config.yaml
n_head: 10
head_dim: 32
vocab_size: 8234
activation: "swiglu"
positions: "rope"
init_std_qkv: 0.0232
lr_head: 0.0074
MLP neurons of a small language model. Each row is named by its layer, matrix (gate and up: input weights; down: output weights) and neuron, and shows model dimensions 112-303. Each number is 128 + 24 x the weight over its row's rms, rounded and kept within 0 to 255. Numbers have three digits each. A neuron's up and down rows have the sign that makes its largest values positive.
After each neuron's rows, "fires in" lists the words (lower case) most often at its 100 highest values on Wikipedia text that the model never trained on; "fires before" lists the tokens most often just after its 100 highest values on Wikipedia text that the model never trained on.

L9.gate181:120127148149112120124132103166142167136151178090140116106129119142106152132134103137083092136118159164093153105124131116147152150129092116140095137122118152136110153123164103142166165092102131105126124156114119121123102110160158143135137099132124149124112091110120148139180095161119109114123148142172127080127094112155123127126172099153129091140126124118123134148119091128183173141121114165164135139160136082143150087110109107089157156134114110126076131160121122118110119145087110105121141102097082158167168097136135136134148139168141142101146121149183145130153118124150126121
L9.up181:169109101166156125095086102113133116113096163118110113120142154089147088134128161118150137140130156109089103111129152138189114101156139163135140147137088134138163079131138139124114114141105131119107126163170136176108105125161150125140154125124142120108136142109164091146103182126126113140120145135178101089157123115131137149148063145142147110126127123132155112141110108142106168120119112133126137162140115089130093112155131129114168109145118151161107109114121086104127148124114143119146152124141145155106119111128128141123125071106139150150115138105102171076119105128138138093
L9.down181:103152111161151118140139103120150118142104157115133126143110075141097137108114109143107116108110139112165121157127136151139137113111106123113153156167125150141133128144133178119137174121116098096112116140131128132099120107088125115070098143118131158142169143109127149169158096096117095148149133142158130182098142112121144110091149088114162093098142105120157098141112148131150094107067142110144112107152101139131104200119102139088108140157130133121140120118128086174101108134112172100116118131117082097136094086136116163115136129125108131139101125133131107142142114100154094106
fires in: "as"
fires before: " a", " well", " the", " an", " it"

L6.gate419:076117120155094133123137175134123152153146138148149127161126114145115130132189104107084122135135093138088153129122115129157169065147133134121110112118131188114122131112120127127156102120161152140132142160104096114157123153140142173106130130065126125164147171085117136150139112127132143119135141104136138104092079139096100132096106111150129118157138102171134153139082104146108115149099115120106114185163165131090150146122120101134135143084067166123178133109120126111147170119134124113140150127138116110123129144122127136135177108110123126128116136106124131114100119128166152145
L6.up419:111148130157146159112147142162101138123144152117134147119120105111136159159089144135107139154121115117151169150114125133138138133118152156136113115144140131148135122118121143128117138121129126103124122147093122113128125146169129140122098171087093131124129146109106127119162100157123135147140117121226159109138114114141106159131116137120154156141114138139127095154164108155121100160141155126107126189130148115111156181083113074150141135145111182109147153146097115148112165081091065131087150097149145141117115141125105132088108123154076153161149101153116116128116108148131115104
L6.down419:148158122122120113168124132160140113120078114117155123135107127145109106111126130122137134111118166123112110084121064086146151112065099115106147141106140119097110117142115175149117158154115133157128118116148149070132135151138134108161129123138128090120129130125158118099130122135121088112142082136088150158109155133145144084185146115145133138140143172101147126154137122173125154119148141153067112111142102154099131155141115166126157119171143163108156138096122149172156102133198133125160089116155132128091114151110106147115138082153126109128106143129162156126133109131157122098
fires in: "at", "under", "with", "on", "of"
fires before: " the", " a"

L2.gate722:163161114124102173137114112141098158104176099130141136129108112132175102150157115088144181096143111116129163112127164139133137130139146129175110109141136121138156146122098122161106141153140127133136158108106148145150156146172121141149122120135163164158162103177097116126135128131135142148145152113153126117176125107117142063082097156112117129143153091122154097097152127134114108126141127137140092162105177127117141147094149136145120119129099131083184143116153097137117104113114146116108110138142131125140117133152113129112129099084089138092112111124105120118124127131169144108
L2.up722:135112184129129111114097184125130124102102094155112191095156131141148113163143106157129153147134104113099147140170130133174142117128134128137137097121134105116183144160126134163120142157144112191129050150121124133089122127117147121146167100177129107094111102135144109153117152138101135146140125169112125140111136148122168138119116131139116151153116109138136117091108176127100163125146092125127142156133116149132139143086160103100136143119130150082196091068142122130098086072083143128126167136083106121154165113116147123138138126102108099118113130119130131120093113126112154148
L2.down722:106125189110120103119136137151151134060151170124112114122160120124083108085147127112096095151144090099129108123112076115114133123154099098083158120108133150138142108123114095120150085147114158140121125087151120116152107145115133097160109107111129088141156089097109110154128133147121092087146107084126140143088190134167137134147108073135176155114147135165128132144103064148125087182136146117106156113155086149114153123156095119135168128134122152123081136136086131124090118163170130129145129155136115135122105115109147108143104123112121114105128140109136118118128129125114103147
fires in: "of", "from"
fires before: " the", " a"

L8.gate139:164135086141138122109117147115136122138132145141142092112092120121123171125163152137133151085153100111168109119133098180165126148120137137108136129155109077142137133125137138150139131130163104119178170123106185105126117121148137126084116118098139116103157162175088142122128134179170140130143141100187136082161151115147150117148103099118080118104095137117110191126148097168123160143119096133113111138138124123108083162134131150127107105165135140150121120146156195119095115150131161139110134106173081161120144116109130139147104108129156132102140132122124150129123128120071137119
L8.up139:142106101100102139082138142164147115128113149137148154166128160122176110085093167125127161109129094129142111118146148095118178157123117154118170107092160103120130135101158112071118098111145131097119081107097142113160121107109095136122068145139105133165166120124118076111160123100126111138132084094136115136117142137116135140087136137070105104137133135129118101135074134139118167086141119102104133115122148104112151132120099146146104151117134103118118142128149159154114088112111104152091133162136152177153101126090119127105131148157163153155116118132111133131140132119111118105
L8.down139:154122119110126122129151094102184069140099130107122116157107092146124118097121170119108103092148125083103127134108136154094093152100126066086112130149093103138148109110158113125103136144133114136108108113092141097170084164109183083114113131132134155158110151124108129155107107109170101129155168165124128171111162152158119127099122146144171143126075133137154137162104117132169107100141151098127141118116149138128147108126163113134068109098135148178146206105144137120130168136143138152114161106145123129100127093151112187075122139127173106113139149140130131152135152097093148126
fires in: "served", "at", "united", "serving", "worked"
fires before: " as", " the", " States", " in"

L2.gate239:109125124128087122102132121112098142141160124139143161131173099160160136149173131120110150109127147130159119103136164159142105146113148099171095110131161088157130116125081155120148125155098129097166123102119158063121134143131120107104116140128099154138136106139084104116122081143110136118082127143074130094112080127127159097091150125153124162139135047127113124145125155127139159146126087075097100158161095125132171127108123139107137090113142142117138134118098118110113104148119165139132065132106203128133116115145160119144093109107151106070114133115117113171126099147139096133
L2.up239:151146097155137139172112168102136137116127136105178132156147115117166154120141135158151155134166105168114109117100145055131130101099117136159118092101182116140107130127083090128119119138127089148168150113104131142119134095106105124155117135160114140121121098180108139131109139158106093174134144126115104130102108110101135116129142148118101109114109089154132117177119140120133097124158126103135110167132159126155084078178086144109109158115111112147106143135123060091162136112140146148121088125109146124143143097138140109096108105075178167108129153128119161124136142123171155158
L2.down239:087094124153096082167152129143135137122137124103154137126127106076131143121152104105113131094130089117124124119109188134107114123102145157117120086071139106153149127151141124201097132092159156138112167145123124115139120142121129125135145115107114164173136104123121111095106142135150107133123129144114124147124082102112134138147144149083073100129075123110117114109110118136139138128168162121132161153089131154102122128136147116126128114154075159130101176134156154106121065155089163140117112153092155148115127133148136080134148121128136122129140162199126120142123163129135107150
fires in: "november", "december", "march", "october", "september", "june"
fires before: " ", ",", " |", " and"

L10.gate835:220106113113130136119130158163128101163164103140120139161124106191165160106124153113134084092082142110144120105134140160118125126125121094152113113107155087132118133127117138100124125151170114124124083147156145140106137143110146155111130140142106124125133129097116121146081114119142093157134122156135093106139146108092157096106128082152119159116135114132095186118128122104098141113095138138116128131068098135148140090114146143147165096156115100167123098137093127154087113164119144132141097111129146148132050153116155119069118121122178121131130134142146124136163095122153102135
L10.up835:176160105127144126110141178082149145130117141123128128139127124129158110105124139124149142095120137102137109167146087140108124118148152156104144117146107175108127127146126141145127133132135117136127114117181105121125136112117131144183106138109118160114104128119070116141143111096171086126178143176148127152096116142113130108071086128122145124095114092121115113073179152098117159133129158083140154131134099127189096077142132104087120101140117163157153087106128144128132070138086150151129158133106178152072112143121125093170165118109128129105132131141144138156106046111141152144
L10.down835:110135091121135163120126106103136115093136159096139109129144127131111172120141124141125105141147094114116131136149131148116114096080155152108104157103180151081168149098145137173128138107146143133117108106110131123129102092105113133103141120110113145136108113085097131112109171137137075137189145112098136127121136104170146116101096139119138139183118083123117099100144164183086125130096146128129051116128139100070153086146146134125126142123118089137161136147085150122090139084149176156110121163128097128106111136121097122117119101134125170140115154093137156184157142144113153164
fires in: "july", "august", "june", "october", "march"
fires before: " "

L8.gate765:109129125129094111089109126124162118136097128125131112080151122146188126146137120127134125125119134096066104136148089100134161092137145104102097131135127134141166102131104139096156160104118134124126093107122153103116090139139118134132116128157139128130132124131149115157097146130166156190136158081102140098123152140081131110167180123147140134109141104141117182152131105159136142149053116112151119140129159113124101106137114148127115142139157184126150147131117135141135094125102169141094108100097136123138122093130168097092158099103128121124101152108170136125111170144117118098
L8.up765:103076105115095121124123149135171124143139157112135158132142132143159109131146145054145156121126124102158097156130110134134186103119136073114128115116113114137134129111135142053141173179125174142111114162088110141144123153124091143107156099135139145138138097137126118134122155153137145112117095107157168074122145151125096138126157127168122148099204143127080134172154133147105106160124149131111169146150123124097114135115136151138101146117103121141115178112065156100169142109159123144086139128134106152153115130113077111150126158119127153168106129114149157115119135133154119125
L8.down765:136110125143134112135131165135141122138131132116105128099100132123097126121125102129157136101144135036157116124120141116121156113141105127138108149115098133145109132144075160149133126103176149124152117121116133117153124124140123098125110128121113153089085123143125123089112153123140188126140099081166115155113100127150160141180116117105131119104127094098079128156132104154117107163102116133128147157117134130100144119121127174149139104123107094114119138076057141142144130130150092116125154097159106131163088123145139114109112065153113127108131141141124122115134103173093111163
fires in: "at"
fires before: " the", " his", "m"

L8.gate976:132094120118147117124115164103137137108145108089141145101103100101099140126143115138099095146143137162099116110088085131184150148083122140088132129151133151117123077131119155150098146125154122124168139154127170123114100121135120123174136118157146132113169108072118090136125162117132141118150082073146107120132156161180147134087165115130124138112152120122100128130152075128133112137117112132118096146096125092076109141120126114180168113119129146127148116111127137090131093118119077150141129142148118124166097126090125143100129093144133123099124128151119179108158144075173154145
L8.up976:194132116099086141093124174145110155111123150127136122129137157150141144160114121169125151156127159140083104171110128136110162082111115144154118138132089109128137117125108184128103141125196101118128133140094124107148138163141154139127147139132155113100154116125113125144127097153149128100115099106121174122172099086130140138112109075156127159141127146163153156107138106090109127133121158113089100178134089151148157113121098087136118116103110123152115127124128136122099161119135084099151161113118096127123113111076109116139113110148157125157125142110128137122119113164148130139
L8.down976:059163157145131150124111138190129102146127123124110105139140113080104131136121136095139109147108103115111106109125133111179083122105076105141180096129097165111099102111101093117133133125111140142160150135116131128089129102097120137117125135126116096140079114156169128084128154082108115132174092184091106098107150127112155085125183110124123122139141128124136134134158121140139129111134140103152124104099147154124127123151133153137165127136101148131119167075128102125111114132142095139115117131127117181165124124104102123116092146105094088137110125167118116124161112125183144116
fires in: "of", "into", "along", "across", "in"
fires before: " the", " a"

L2.gate43:121144145110136091091124148119154130178095121126133105103116160151130064150078111115066141145113099121134087145160109136111119159124145162145123165153150125155180140157163095134129169110112116109117135119098151102116098117148131162140106144097093146168155129119107122152113137136122111173082133104101155106142117146098121137127130166123145121105134108148110144124115110162055149141129176159154116109137156103116159111141119165125141138136070106186122133122125136114104136114089133129170149149124142103111129157112149130121118133102210114153144160132151108100063114126132125112
L2.up43:118124123083121137125098072137103102141089078077115149123178158113120148134127126129118119126139113110140123162131131130136146163151128125156128106126152099138131112111135137128134086146097136161180070126165164072141143138139150104111146124142171134166139140124112134119138109095155105142158140097163123139074088160145168126126120145107108133104160110147167133090127103135131104150113097185184092129143124134102150159171114166108099108117073139156132125110161105135094113114077104100145154169149135065139122135105103148150135124140167127124126137134117100131109097131147100128
L2.down43:113158080108134134101122163087138096119159089122055152158152118134143151132149113125133125125068125109092143121092111159136093085128090134126139140120128166130128142149159095094135128140123096116148143124126128119151119111179117112116145161098126154130110114100110136136102146128116127156101115120116119136120088115099159155082177138138148130110141070147117163150130127177151196112110107157145116102122128153137127135163097157118132115108101115150103051115153128109046142141145112154125133121095119152072154142126108147120142086117113122137112117141172120111101172148123123098
fires in: "born", "aged", "age", "life"
fires before: " ", " in", "==\n", " and"

L9.gate1114:146105111183104114128129066163133151180169110094148102136109095136105133117131158094121173150162112133138135146118175120103117073136145140118120159126097114099083135138098157126110164140132180163129133078139117118123172116060123128147159158148108157157133115125120082155141148138138128176146115100096114139128093142152144093131133144155135110079122159103128136136102133110125148140142126131138081134105152138151144106150144117170126114073128110116118170150127116110116193106135146133144105121133129170121175119154111138173143119143103160118159122092119127121088162146159153140
L9.up1114:082125191165148123153123096123078141156170126122147128144135135147124144111089152130134154117109065172132148133150146105090136136086148132160107113114108119138081100145112150149163103171139159148158117146118115144142130137148138148145109151147135182100122129137155137126118102135177108135172173132087126148139104098136127122137113128122109154094146148168143169150138122146151150128125134141118148134141142131135138117106140135082124119117107068144105144150104124109107094131108149086148118155109110086100146160167135115100136152129124147134145115107131119095125137116117105160
L9.down1114:131107114144148111099111146140132155159165105117145164167160106158128125140127161177137149145078140153143174162110139143164153122098120126166090086124132125066107107132084164115090077091144174194113129105123150096103123091116131128133158126103074147154132123149109131135131109148143104120112095117121110097126127114134129129160128120087139100143110160119088136147118098104133113156123128130103093112103162155114167137130115105139180069106128093099124156125148112103147120127156172085115096109145139146162091150169123188148153132155115169106155140157129149121135120123130151144
fires in: "november", "december", "january", "october", "march"
fires before: " ", ",", "00"

L2.gate1244:104158107142154128126117150161119105134134136154107144136146175104125121077149119144148137117138140133118154147125150143104159137091108120146154115162124140152105085170109095113114198098126163098135121108109143104114135144087132173142133128056112146161150140158155144083124141158140157173112158158124147119102119103097126107128158126160097158110111146184144129155140090106176097098118165173130114115110126155129151137157121132109119138116124120149110122128121188126144103122090125128153116164104101110117126065100117177141128145120148137120085143113166130149131154161091153116
L2.up1244:163164109135126094107122159144137117124115114094127128138151111188118110137118138137122138125105153140132153120076142059099155124094130117136136201137126134173174133108113132136143143126169131114174118138107165129114111070129111089157138176116112149121120154117123142149150129142116108110117148155137137140135121135147109130120156153132124121175135114117150140174126150149101115156133112103160167129147151163082148119088136114141159091154098118121135116146158191110135124156119136103139151149121105156146105159125131108137161154101115110103161131116132165073139078150098107130
L2.down1244:095118146135119163135133111156134149157091128172100154107136119078143123079099194131140154096128145112139170107116139138128115120103107076124099123121149135111108190139123134157042126131176136146088091112102139090077144105110147132140113113119150098129153118143113149135138155104132135101154166128166094112138115130097130140132186146073112131141127121094127118099141141143159145150118145145157074132092141109119151151166112133100158158124095132110131129140111158131141113138125176139149057142117140106117128138125127103126115148111088157069101117115115086139113142164096148111
fires in: "age", "may", "of", "aged", "january", "summer"
fires before: " ", " of"

L2.gate477:159175164134172124099104119126096111147156177146179089154061106132125113126109198135153100140148126138075092138136132138133123138100137084136146128131126111119078117160142103134130131156147109155146150144130141118122156084107152142102132141152112139134108098088130103121110145130140197115106128090140144145099142145107112136069131123104152125157086111134118153144120160142108107085126099133114117077087112137134101132132163123154131119150137163179114169116150151112140119148140109126109103104104094161115168157110136136072079120103105136137146105154130102112139145145120138116
L2.up477:143107136144138127125134168116153103135116148161098080097086105122138121112080144161149122109125127133108124120097117150137170143091164123154097118110128132121117115133161121116114099146142114113159173117101137119116123129125104116134140112127154099175142130123125143154077136096150114148099125121140165133154103142115089125107163091129126115143087117110167116139103089109105129098130109121114090124119136130127134092114105113135136092119095185100054158130162115135132114140166144156143098099113079161110146119163113164172107108132099141151121184101147081121118139146130105095
L2.down477:097143126154153135124136176137168135136126148098133114138140111157159141146095121122111136120119141120141121102149146125116176133103146111137133135106132106148150113140135124111117112128147075123078103171151110125156108133156099131163122129103135103158149130082151147111142095131157108153086169108114101129143102162158116135149154137110115139121074100157151144075113149108127101064166143139159125104089135141129132123124154075112118127152150131128096175130120128119092137113142178157130100110109127127112164124134132125134101190130131126128142146152139145138132135133114143148
fires in: "2020", "2019", "1919", "century"
fires before: ",", "s", "–", ".\n\n"

L6.gate698:104156149102105111080095152113112127110156111148114126157113106130130109129124150140110101143120085118102118133175083097111160135157189155131136092133114136153119148148141162132119136136112156103104139149123111146129140118110158097110160133123134168125115118165123154182137147135087126128147124103169148103106152089113144145118110145136136133139112158175092081126093158109138144142132105158129127143134132084125153078138133123165115117100149171125124094098105125133133120100180098122124132162169124125124072125138091112119101086160109150133124101146173123125122121126118133119
L6.up698:108180130127156095115080140096114102065122157132125122125123128117115125128087173126151090107109086129128171163174154114149147107155150148162124142103094134124135131174138148113108136110120145131145157128100098144120132128114137114113122110129150186127096129096100150139108146139118130114143144146160114085145150067107155136156104178128113129139110167130119106114144137129142159116137146107134120150154118104116167111112133137144103111086104144140098129107090113124130138101154128128146099108191113161169132100149156122108096151141117120131131142126170139182140103115110147077
L6.down698:118139099141115113113138088129123114117150070126097155128089158095118177134096140129127151118146076110144077172131139122150153129097148114124138095111115105120129130178096142164151070103146136157176111125136165118123111127112127132107108107117140102128109142122114153135134163139167089152129121115112150116141132074130161141150141141125116123121089135119093160138139163168110165128139143101147091149136144124129142139116133170162144189081126107107112156094144146088116137167152152159178120172151166164111126118128100168060088132168120144123153122128137138147116088142138138064
fires in: "located", "based", "found", "set"
fires before: " in", " on", " at", " from", " by"

L6.gate938:135129118141183169131098146113151137134098100139093128179127137175124098105158162159154113107105108127100148109161105125144114119111140100169112107130175141135116147087078098130156176123128131137145126129126173121150164118171123132122141143135107185166132126110129127154159136122178141106162118105158129136120101117160139072128144124175163118157145133130181150150105125101101148155154115149112160097152119086130129114155184121148137087108119163127158140132095153142138122112115132093114116090158178154134092074119126112141129106126128136121086173100087103122151104095136128145
L6.up938:113091159111103103142168113107142143137138125112102130180155142170154107107129156127095140127147154103147100120149136121162126123101122126151159079159105130123100137136136118114126110113097095142156119110106102077159113119158169133119112148127120119146109129123113149142142122109106140111126130153116116101102164114123112142100140141181105113135127074141106151147135113120109144122109097111159125136114115114183119149126147100098171115144109129130098112088136158130145104102123115114111111087176211107157077149146154168125135204124100117115114133122148139124139158160133102131
L6.down938:113115139130152098125116118101114152125112106085102177155115158117115134114132152145103111144115132110148153086153080129118130136144134137162108129187123127112107110102108135140118120106116129158139146120108112124118086159152134099155143167135095140143099120125127156139134100122166154078129134132130163129157130165174155088129153123129109114121116139065089118138150128124135115144109163121145135141124146126124095107142153145140156137103131128100124160096116149125158112078141114139090125113156160120155093125117140118142128174139088137108096162129136086114145092171071108095
fires in: "in", "of", "february", "june", "late"
fires before: " "

L2.gate189:110136112146161136124146141074084145155108136089118117162103118132138140133180089101134114112155116126086149125124151127157137173143075088153190123129125119114096138104067138146161138133135120143126117106091141125121113116157098125130119133131158125118141160126089127089133192166134174152115089156143145134146103101102115166134122111112154134099140115109114108125126174125106106114152111125121130128126181113145127166110188167134084143124082138139079090094111120169151118150099091118123128128153078128133104142121160113124124064120117109123137093122132139134120119153100188120
L2.up189:093087167131128109098102122100111151158115148114120181139112106118108115109144120143107112108169153118149069159134118169116134143146102090153190125103133138116150124109129119168165147139120104109149112124110096122164165143193139136133118126098149114102132132108094146122130125162145185141121098118163135133145167108167124100121095178125103125121128111136156118149074147124123129140134125092074153114119092151156162146136096117117124142168112139148157119135111096141124113144156139139093151115141102146124131142127133150101124161170101129107140084075145131143182137099130116148
L2.down189:122120156166153131126129180106134144114120106150109084110119133130148083138147096142088095139136131133136103150138142130145128111129123119092129156142111098185112142110099079115094164150122138128172126120143143105154105138132143147141152100111142137147162122109130120125105128130157124096092099166135116152170155086137145157130118115119099125157104110102109126133140134103114170110164121120130092164135129083132120141088110107147157153130101107128169088123150093151104141122163136151079167148125156129124113107159124122121176100101097119116193153162116101120112119132147090117
fires in: "of", "formats", "see", "member"
fires before: " the", ":", " of", " a"

L10.gate50:108096109143133094136138117104110145178117135128151129168163094127140175104133138160131110173098183136142126114124133158138091106091132112148116127126151111124171119154152140140174137166153136109155147130116159114153171094109125151156135181143143130142139114121090139116157125132147115133080127138166127134132079125128162138110127154106099109082168076132149077096134123146076125138179130114114140143085088107127106091137159155132092116142134154119148097134098127113113137142149142071165118142150111107101084166128140125121098146123120124137125146148174109138082129136116075131
L10.up50:124108128174106104115147127135124138127116133157137124102166132143137123134132129149145119119123142109170125183121145150083102133137150125108145125142125150082153140143098129166149107147122116152106164108144147158096115136078096082154145170122133153089111086132123131149178070107193162150166134128147092141126113100137111152122103166093194130110196112166117130086127153105126135099137096124088093165113136123093136077111106156104140130148106148123136104114099126118148142141137156140100147138157139122110113111128107116144108165096138149145133119124122155123088109093123124171
L10.down50:157069101124116145143148162140119151122107116107160120122138098124141154115128136139133128154161119137142157098124166130118098158123136143167133144170110089127141138145097130165119144142096133144097120091140101134109130095105111154136170163116138129153110121142081138142124141138098142145166151152117110098101121119141170088144156115132148130132155173108142092138120110145130155087113154128135134126143176132097149088094107097143124128101099131093147158122140103127162086121149150143137099155128124173119099156124133133142084127139107107134114142125107124111130147142112103105
fires in: "november", "october", "march", "april", "february"
fires before: " "

L6.gate1054:146089114165092081104116157138114149136144155148117156117165094090128110109152120146139168153145121152138159094135131130196141085100137101134122137115076092136157111107118090147145117153135135134122134144106074132138132135146136130180093144108146134129115176118116124130134133154128117099102156148132117091181133124097162135171164170103110169163150133142136120169105100162116134123161132144122151125100114110165123122121124147139130101152112135160101133128131122111131093174123118114148081120155133116174125138127088116120075120115159100101139116134126063115134126145137126135
L6.up1054:146124132155116156131143131121121144094158133117135142092131148113153108129101100058110127133157131109155107098062094128128143173141129132160138122094157105119151111123085148109118160097114123153130099105106097081132149118107097120113134129098143155130145148155093134142114167068115127102170137150123149085104111144111108116114093090132150131122146099093106108161123161105131088107135116137144146155143138141128169114132112100120114120112150161095181106117136109116130103109132152170141112085103135113121130107132132140103099125112146124105109134134161147089134091159100125154
L6.down1054:090145136112103118133135110120153163114100147108118154131121105110117113141134152175110115079098129134142116163114158136126147135155137152146124098150145117114119091130116123122140123140163142121132128133111213154151099141162172164091099109107162115057136106148150113108154150133184139117156116153141150134121124156136131112112147144098058160107136155149152129113152160153137077102141130154135146173165192143095111126097157120122129102116158109090146118083096126156170153142141148179128152106098115100072114120161109143160149119121097130138098109121143108147117124195119096122
fires in: "june", "march", "april", "december", "july", "september"
fires before: " ", ",", " |", "."

L9.gate456:112084113056110107144177126172104107159130117130121126098135112155107128139106112118163168142149125136136155139129141117113159123092117200125122144095073126129122102145132149130158104150155141133116128071159114130140150100079073122156145138126103180154125112117149117105073106137140118163118105129151136098156130137098130162153144149165125111150092112112110129099147142171111166127117107123166134130096152136130124105126128103170137104125123142139106143112103115153132046118146111105140098130123140073170145088156166070153169131101133170177132136176134160081146127131121166104
L9.up456:164152123171100106149124109162077109142107164130139102115101127128099102095141120118110103101097100094124125161123133094130120135110175101126107157123124133146119108130150129117145168128142111087095142123118111096136138111075155113142135152084121132062130143145123131145100147106182104158136102132154139106149150122181152128097145146140124148118135134112102116168108125139106146125147121112130139093083146169114126081099122112110139114140148137113093127096142144085124122091124121106133124131183156097124099093146077108161093111086128156117082113131151098136136114104138122093
L9.down456:150134128135079071100149122096129125134094131137098084125110126163137154126159129141131121152106172118164130119132122133105112153160094145143107150120154119091163130151155138166140100129153138084155114085119141133096126100105108126108167134127095108149162102146091152119117119140107114097139141150125151133109123126111128109121119141108134146121115105083130104128105131176170165127149123130128128126146148115101133141129141088126107111080101102117120098083155126120172128100066143098123127146097113098140144148115136077110139061140147127089146174118129082123148134144147122121
fires in: "january", "march", "february", "september", "november", "december"
fires before: " ", " of"

L9.gate123:115128136125110106111152128096136168179083131145164089130153165130150099067159115155158155165127145123132128133082136129127119157102155138162125109121125117124152127156151107155120114142118142119158122114138135095102177121149120119117076107143153148149136112149119154123133143118102137109192145163139111138168097126117140133161115115097176126118104179084138121108111110148082098144116127185119115169112098105120165133139130147141119138112146130123134161149140138145113098158149108157138118101174122145102135141107116138169091126107157118097149173129174132111147124097158156180
L9.up123:125130190136113165167086096062161103146027144131137142115151137101115137118128101101144148153142148105126151150126109127152150153131133128092131159135118129105155120128103116130093123156128099096143112101117149120122128126137126141156121110145115158144106127080152145141118109125146147152154127155155076137162140102118121108099157122126132127132138151088145108120155133107142081114163128136130111113119120127108149106180167142134119130124155105109131154131117156105085121130102127181091127140167155095103168135142138082164109117109099098134104169116141124093138107108141190141
L9.down123:103089154124152127137105121144117087132136113137129076144113155096139116133104147166136093107165137157151185120124131111166138143141125115108097141149158127131169151156104113138126129129147143122079155143159141123147124123170116193165132113128163141118109100134142102163108138173137110154139137131118146151124091091097119163147105074129119116111150145130143100122104125128097132125153102149089146150085121137076140108115149140158128143133149098110104168076141143107138122140178118167139124097119123122113138127173139123141105106180148121126173123131119113091138114146123180093
fires in: "3", "1", "2", "4", "2003", "2000"
fires before: " |", ";", ":"

L10.gate1110:122117108137101143097123165098133111103124123133113160159115179098138123098101078133134150124154105138130144132132121128134142108155156128121132135118148105135169114145126145124155052129121153132143122125171105108150112121107108115079113102101130157142170153128125110112143150134097155150152117132135154109119134113143131106119140119124075155123122162152108149142070151128151158128141121150159124152126133096106118090145147153171115162086107097176145130137111135167075131142090120079132160081131131121139100091092106126160102098156102150111153128130159122161129093124123117122
L10.up1110:136172102127089157126107146116121139103130077109149121165131161114144123134106110137096151147124123196153136148158128135115153151107135125117139157113125079131159117147120129123125103153141163115183156170124099119140159135107104078051144107130122175146138121094116134145126135133115137132131115150104102165152138078152154119167147158110123123087102138121099150159133134126142135080141126114152088138152096152114116143131115156119094133113067115129124124145143094132114126125099106115163127123108129149142112170123125113159082098109114192107142084130133127178155098133116115103
L10.down1110:106088098122090121127168135158084103136165090126134130105131179098103112119137137130106149119133161131134119119110138110187136140106127167107097131126102153110130160159118126123177106127078108146137109082103092141145121158138148121117097110132114165117110131123104138140109095126093088121161112179090154128108109132140110156112135158127130129125125089116091139126134139182130081098129116116132098137134126097103157116134144135155133129129151138099059126127168121095127155151100143159140105128166120134156137157131130102154084122145126213107143139098135100086110106154139117117
fires in: "located", "born", "resulted", "living", "found"
fires before: " in", " on", " at"

L6.gate604:133108106141106129082116100133136117094101092118154120164145109137103129166128115098112125086143143146160138147159139165135123096169116107146117132150137112108106140138126099131162125154110149156083115149134120097099136131165123146155089103129131109110098148108118136159130149126198137118161122128156113113074124129121103114119141137164118140139137119103126132146163115111153122143121111116124142145129171046142173172148128150124123135114084183114117077181169121107116124116161071152115166160145125119095105105134164118102118125153093117131113145192120107107143124117175146129
L6.up604:147119124100112131138156110145102059141136153158144115131165126128089099144154094090132133135125134179176150139121120115108081128127141130094111121106139103151105158113098123145142138131102156133118173152093114136147166147174117104138146141113113067120125114133102126175153173107162140141099130119078117152097124117176104155097171126108128130121125115080184103112097160192155089137102098097139119139128113105100167106147103128134109111105109129129113136108096116093138147148116101087093121124126173130104108126158148163120134113101127167179112128135124101109118101149111111137
L6.down604:117160139078139087138152133143137103132114147123118129114116164174146118128136133140114115164104128109130115132138145132114113140136080133147101101117132175126151168160120158159165119154117120133098117122128127078151174144131150104100138116128097099082103142155159128153088124159145170132132148094086115119141108116152139132101113145148139104141102143090147065110186125145160126143119111101139138108143114101092114153127101139112139132136075153135137126137093093141123135127128118145074122140125144098142120105118124129085117161125116148123088159096125145194129116114124086145
fires in: "as", "than", "like", "to", "of"
fires before: " the", " well", " a", " it", " an"